From a checkpoint of a small transformer trained on Wikipedia.
Size: width 256, 8.82M parameters.
Architecture: rotary positions, no biases in attention or MLP, tied embeddings.
Training: a variant of Adam for these matrices, 447M tokens.
MLP neurons of a small language model. Each row is named by its layer, matrix (up: input weights) and neuron, and shows model dimensions 112-207. Each number is 500 + 50 x the weight over its row's rms, rounded and kept within 0 to 999. Numbers have three digits each.
After each neuron's rows, "fires on" lists the tokens most often at its 100 highest values on Wikipedia text that the model never trained on.

L5.up77:525521416547533492602524522481526579517472494468491476490519474460442475466567595485481446536435576507509505539497517440494443536472556547516401500592512496481398557395469554540596579474499437481566459535529501439502491582589522454548464553516466547509594628418516550445487405559478539603
fires on: " in", "th", "k", ":", "ual"

L6.up357:572505498455550570524564491542558428597451406437419451512497427482506468474592489528555490558501506486501553557510549567527463507523522588474479509494449527501441464524495595545434591453572458528520464457522463527502532563514389540471491422553581461538474462564514516438537424550491513500
fires on: "il", "ir", "id", "op", "ur", "om"

L6.up917:462406485479520502563582536546445454486545361520594522423561503612498530494506552450508451451475512482519556513502431527506502486633532581457471465583489576527518541444432574537453567501415389487515476458567490499395446539420446509534427501525461564522484474493470537504546514552479582462
fires on: " |", "c", "v", "p"

L5.up584:549484458524507572511522501486410494569479512509494429530523539466562534472484530548523577486476482492526476499609506492553515474481433541514586540620519516511515523453494493577520531518558536494553463493554405512420403542550473519482458468567515508509508424427582541473489390523435530438
fires on: "ut", "ymn", "ip", "im", "d"

L5.up786:580415519500514455472574442504537465491533562523434538408568505443558559481540481480601483529495579579437561519515507419481457424504515447472523608560582462538461512545491514540507481516517529430530542515528425661630499475564562552538490412572525534509439505455530503500572482486506539483
fires on: "ch", "ing", "ade", "aw", "ig", "ter"

L4.up473:502470387557563505581578581537491556458508518464488426511463455496534472495502494467548586457520578539542523475600507572533483544515530513497514566483586587598470508505517454517507518471423434565445472427572590562461504436573456500496565375510515467507474497618438507533548442468482539591
fires on: "-", " or", "\n ", " can", " and"

L4.up289:450519512570428559404480520464509521470481441450598424543643580531611387502581516389497578500519550477519510599504590512547521415499527464464565471544540540528522534553531473576568591538590480573494518480511488445480469500500489516502448417563491526565578432574445444397507578504466473409
fires on: "p", " dep", " and", " fre", " Dep"

L5.up851:575488435640607568459444495552511450563437507487488489485600503516494507399549504463643508506504557461555527494511412520534485463511518470503491491511483498524451498447480521465408553503514475511476399440556538592509501585506463546459453497587519438515540560451571550473436496519478501463
fires on: "al", "er", "ol", "ur", "il", "l"

L4.up771:492399491462470493492492503393546537535449483504456587520522482509605526459548562467510579398488484509535482559502566569537567550489477506457466524541552582505487503529429521489560506332515554461509486438514498497629505472411505495537447549465468532480457549541482388477470452511539458511
fires on: " or", " ship", " as", " team"

L4.up770:503493521517571480514495452492478598456454517432474510453590557543568427562507480491465551391529556522484511507503471553547568503442482553469455503541618548594468584500504458533527517425508487545377384453587516536589498476424495412458439543541464401486541498527516518406580520490540511504
fires on: " |", "|", " 0", " cont", "General"

L6.up66:509447636570586542469445422471490518501460539494481479515524518579581485451493487497484454466453591535473493514567500467578518474535458440526498449551557510443486508492468520568533492451563480440459459440484493534532566605474399469578431418528586511447505499574522559452544491476501508474
fires on: "r", "l", "ro", "f", "d", "h"

L5.up869:501482412509539501624544433476469576520454491565530381441525495584502507584430548587463499502479538610460451486557463519575541596535553514550533511533595548434459579604443510499531488521519516527473493548574518495508582628516519521503520371548514434518492514542505455544526457549548572535
fires on: "id", "ag", "\n ", "ik", "os", "ing"

L4.up343:505452492478490426594455446492501478514440439415504409443520570592482513502536532550497528470468493498515569572578530484555532516511515498406479532507512591553496472549513489525537540462555409520568482539511363534573507547504512469550482525621494469505567540462444469504610491512512456473
fires on: " of", ",", " in"

L6.up375:430464615478641549549544548506470525426466419526514482478546480394490537456541360470575470484441573538461465436652504547520502486579544539560559547544543490563527481485438506529519543448447562439439498496435478544487595496440442542503483497613560515449507471445480510485532552482452497452
fires on: "n", "iv", "nes", "el", "r", "en"

L6.up447:491565508570627480472484449476547592581540542419562503439590482577388440460488485500585428364556441417550622523475415566508505472536500479462493518481413496544540558597483534530459562461426547506456398499490462475471473525491422504484454356424541522519501465387538494541524433535520567440
fires on: " a", "s", "as", "ct", " |", "et"

L4.up544:493506460530582472401488513553473552555483485450588550551502466490473498489418476502520501507499552621510596520482465473550420474522495388493478483544528513505505483509510520487424573508466515494494416542515516580460552512581491552547484469499460563498491540417502459562471469598520427430
fires on: "l", "el", "er", "ro", "ose", "rel"

L5.up399:493527428509506447590509477466519509550483547534481469409552577475454558525455527579468560459536465510400428561503484530570465525527493466538422549545589533523410576497456543408496463514549345494488475462528563501515506448567501565494548458549551469488502560460615467542456489509510456488
fires on: " of", " for", " from", " on"

L6.up515:522474498467497535547534417479478525526444529498464389476522552436485443482581503489525583490550445523497542532514542511590510485505476555528502575536540548542533521451432512457475583502441438582452514504609507523524474566491460626471457431488506390489438512515524519602528517577500495517
fires on: " of", "hen"

L4.up466:610478518504508501440538443427503479509449515473576452569490595535510512406489478421566536494522525533449496523536510424562529461531539527499433513630490555572408439538490508620421562463524469527480562471448542545350415529511474499576469545586590483546489454494431505434535495451476508459
fires on: " and", " &"

L6.up2:523575537469599587544522443476489504604546498565447483454536500479428564459517493453493499394441471440496539591547551407550593475637515567546566585533541458449515511461427421432455502513587425543531507413467486451512503578413578478453517527463469549514535489451507474458633523441448569418
fires on: "ian", "an", "erb", "ow", " professional"

L5.up354:509533456581472515513412542546517443587436455383484578511527549514488591503478438477528442495512543394548528534520537425511473421515514459554556420529517530496467554609537535555533549606506407439306497492437429569500439514516452537488548491599574549528589501487495493548568519427412472482
fires on: "al", "cl", "e", " had", " was"

L6.up111:496467536482554485488507510485514679550582463565529483484472543518535508514401503528552564559512466434505526573549548492653487527509422525521499578523515578587428532552481499546461513460505466486516503519459425440524484538458521520563473374525496526556451455446484503507525420517515489421
fires on: "or", "w", "b", "all"

L4.up944:504493508501518521475364519523468518572419473489547541476526467504613432452529405437475554563520484557510473538536489462495607490491489552469510564513548498456414513450539419547469455474524432515494463521413448431504515617543459531499440522611465510443533551523499517503487461545478460462
fires on: "-", " the", " /", ":", " stream", "w"

L6.up371:535452479448524603530497476463474559501474417550589499478551491598557448492442499411524526473532547511517482436566547428469560424550613468484475514497520569472512466450453486579491479408506563556536474426532508592447488525537468516659559464546546508503449519568524530525530500516558617401
fires on: "n", "ri", " Website:", " |", "ra", "anc"

L4.up943:409493460512559457555569570417497591481480471449480463454546479433571488573554467517522548468457523518478525465612488473603508426529490394432594505470606453614398518504480538513537556471532506517411449517543553429445435556622508526616472517533531520556516462459540438487504483479467471467
fires on: " Al", " All", "Al", "rit", "="

L5.up384:474445518613486577493452487493564506514533537481450468477555547468510472458581537465400378505532655407514472501548495571498587571511467486552488562541522533524548472535504494619612494534495459481542456495493449477460498452466517413536450468466491496432504462489422472503565509445484431529
fires on: "m", " m", " to", "en", "ç"

L5.up671:499439511421523491487492492523451470431493427474541536487507457466499517479564509567413446484399508520543513524512410512513534487606522554525460518584514483458448524480424589518486508452537558435482454508529564592468556591493492515553540450523581487523462346611463532551571496543417440407
fires on: "an", "r", "d", "ad", "in", "n"

L5.up74:490448547490664492477429409492529453544473506460536510461478574616521520553436496521471557431554492551499570609533522367539484558486466542543463537548585522523542465539539437486559568452493499484464466553535400536432444510537464438501463571519547518515450487527477432468561506474532448560
fires on: " was", " a", " in", "-", " of", " on"

L6.up289:506540433475586459634604577501469577482486411459501441427487394580528467415417461478417448518565468483511493568518388527486491506546476563550426529522470516437470516584487448552441399434498486499564491501511396516442600561519444561525561540571486521511524424526432509469488473508491504547
fires on: " which", "n", "ing", "id", "in", "one"

L5.up407:474542465444501586462586585472565400516467381540505438507599501556483449538494502556449481483562536513432585532509417455497520427542570437478393561592566603520492472513514536541451516490503551506525513504493462450484469470462424518473446512587498549492555527442586468539554450623541461510
fires on: "c", "em", "p", "/", "iss", "ec"

L5.up568:548391499499520439517549493556497485601440527538491451552575546531445416498507458525520462549451485454524560520559481482509484411507457519507470535477411547588462575500571514453579521477521523487528473605547460522543514569455527558432420481517566507457428457486492462439502576544453449540
fires on: "g", "od", "ter", "ock", "uck"

L6.up1022:446388515443480472516485538472495581448531440522564508522531463477487463516487401467561580483520508451492551537589544488425515511473559529542472483485512580392575526543519502460424515443420389421390556471541526555487486510551400487545450476538561643459455417558552519548538441547502495441
fires on: " |", "l", "n", "f", "c"

L6.up331:469549571501474590548595462452488545596449488519477504525440485512477364482576462481551567587523461476478648518492505533503572528530436534443536531555413506512551523462556526531464621466466506562559496465537450514494472539480479519491434449515510574434508461492546555490555441489448551373
fires on: " and", "ib", "m", "u", "ip", "im"

L5.up406:565497404573547501479412541612482451407448487396485491492586462528521470507536498562509558541461487526546538567573448566440487457480453540540475491582524488491435525494563493467464537447552482445532451381561451565507532521512542488487519485505556631529573490538472546380495376486393568483
fires on: "ri", "om", " research", "-", "ad", "ron"

L5.up54:535407504436491571558432354486474522545496492440593327516488486514457453437510555507473497505517487405479494499501483410503597524514516519486514552596515559534454520571481534587497567489561467543536429454529404490496537550531485446490562511520438479484578518459488450474530458464506528495
fires on: " which", " of", " |", " in", " where", "="

L5.up765:517444587559592499575439456442604576563510500454493446578472510599539411438520498496503419439468544509497550528533563602584517464506456528509535487501526517516501444428500466511485519548468494502480414515542474539534472436526489548493574448565572541515457496487466461495561455491491542507
fires on: "it", "et", "ot", "t", "erg"

L4.up1005:452415460528597455600484478509571489472493458504454446538555649485545559505481539583390579488585540503457523519493564454466475456509531484515438488526562440487413587451519408599597492460389504526508522466557459563512513529484513464481534390491453492518463497564482597469547511446537468551
fires on: " can", "′", " and", " r", " |", "|"

L5.up371:496439561445545455470531502513531498581437509495564444432564497517477522518534530496482531537491534430400516565490435590450498475575436453526405459550380489484498459459477482573448554488575457515514519478508510581531525543551417487513415447539519483555549507509487548534517546552442434500
fires on: "n", "ing", "s", "k", "–"

L5.up865:465550540488523518555454458516554572548516502483603410478477466442482493551518505494559482527519574529385500503486437499545465425496485379521519477558465471469575481574435450495534496499533515602516394554451470536531485555578463514562565484486564481490585474462505586523467526537460466384
fires on: "n", "ing", "u", " two"

L6.up413:540456456489466435579457596488506508458534510521457386437502443504505399539483490473498462495531426518415527432451517541459513488503509414502502528492493473534519497510518463603505566500444466580621430506514448460454537489559477515571450432467513528456526544590422482521571368496500545389
fires on: " no", "'", "ab", " little", " ple"

L4.up469:549537544493460411517415463454457551551416483410499425470522563464384469567514504508490573454446553484542512536505577495503473480541525514461586512563540501497362560487447432471550523434480373548488449549564421575573486603506526498496545545559512477457486525472520455470524482524469501575
fires on: " of", ":"

L4.up0:502535432545510514463418483577543487459518452424415466497516551536509480391449472396360508504528501642469494537480501487481516478522461496505558436580471512464464527504608378506446488510507438515521553430488507511542533468552511410602473505512523542444527457460480467515522467438500481529
fires on: "w", " ==", " to", "St", "-"

L5.up365:464620468537547506527551449449551493410515466577616473484501453575506497484437420567559552448484484440515609494539456461563552442488446437514391461487562592505474573462463516529512437492402512564431503510541477551445621558571374516488438435479563511476458473619443512505523510561511515477
fires on: " |", " per", "l", "ric"

L5.up159:469451527515476444548503404459518517443483545477587527512665528383423485479468485473516509490520560559458406508474481534502408496480591502464534526535512533469470602530511495485473541474389371414494409506465527479544557515444420509533583479510527553588508459470456547455564492538447437490
fires on: "0", "l", "9", " /", "8", "7"

L4.up402:543498573473471460497415507513515512523448446465591577505515542514504455557460491570553548541472535539520579544528524443425456454593545488436478569566434539505482430577439507573458549485496417597446483518494469531492385463458516590575481504461482495462549550536479516481473531506407460424
fires on: " |", "u", " se", "x"

L5.up32:471462611538500411518478419552503478496559568422532415427516433587482585374529523582474534489439564513446562559585558547575526491486469529482507547506564596455514450541484543468443448518530442545466396445514439516495478452490555429450528523547493512552514502564566509537477387522485566471
fires on: " place", "et", " medal", " was", "it", "ze"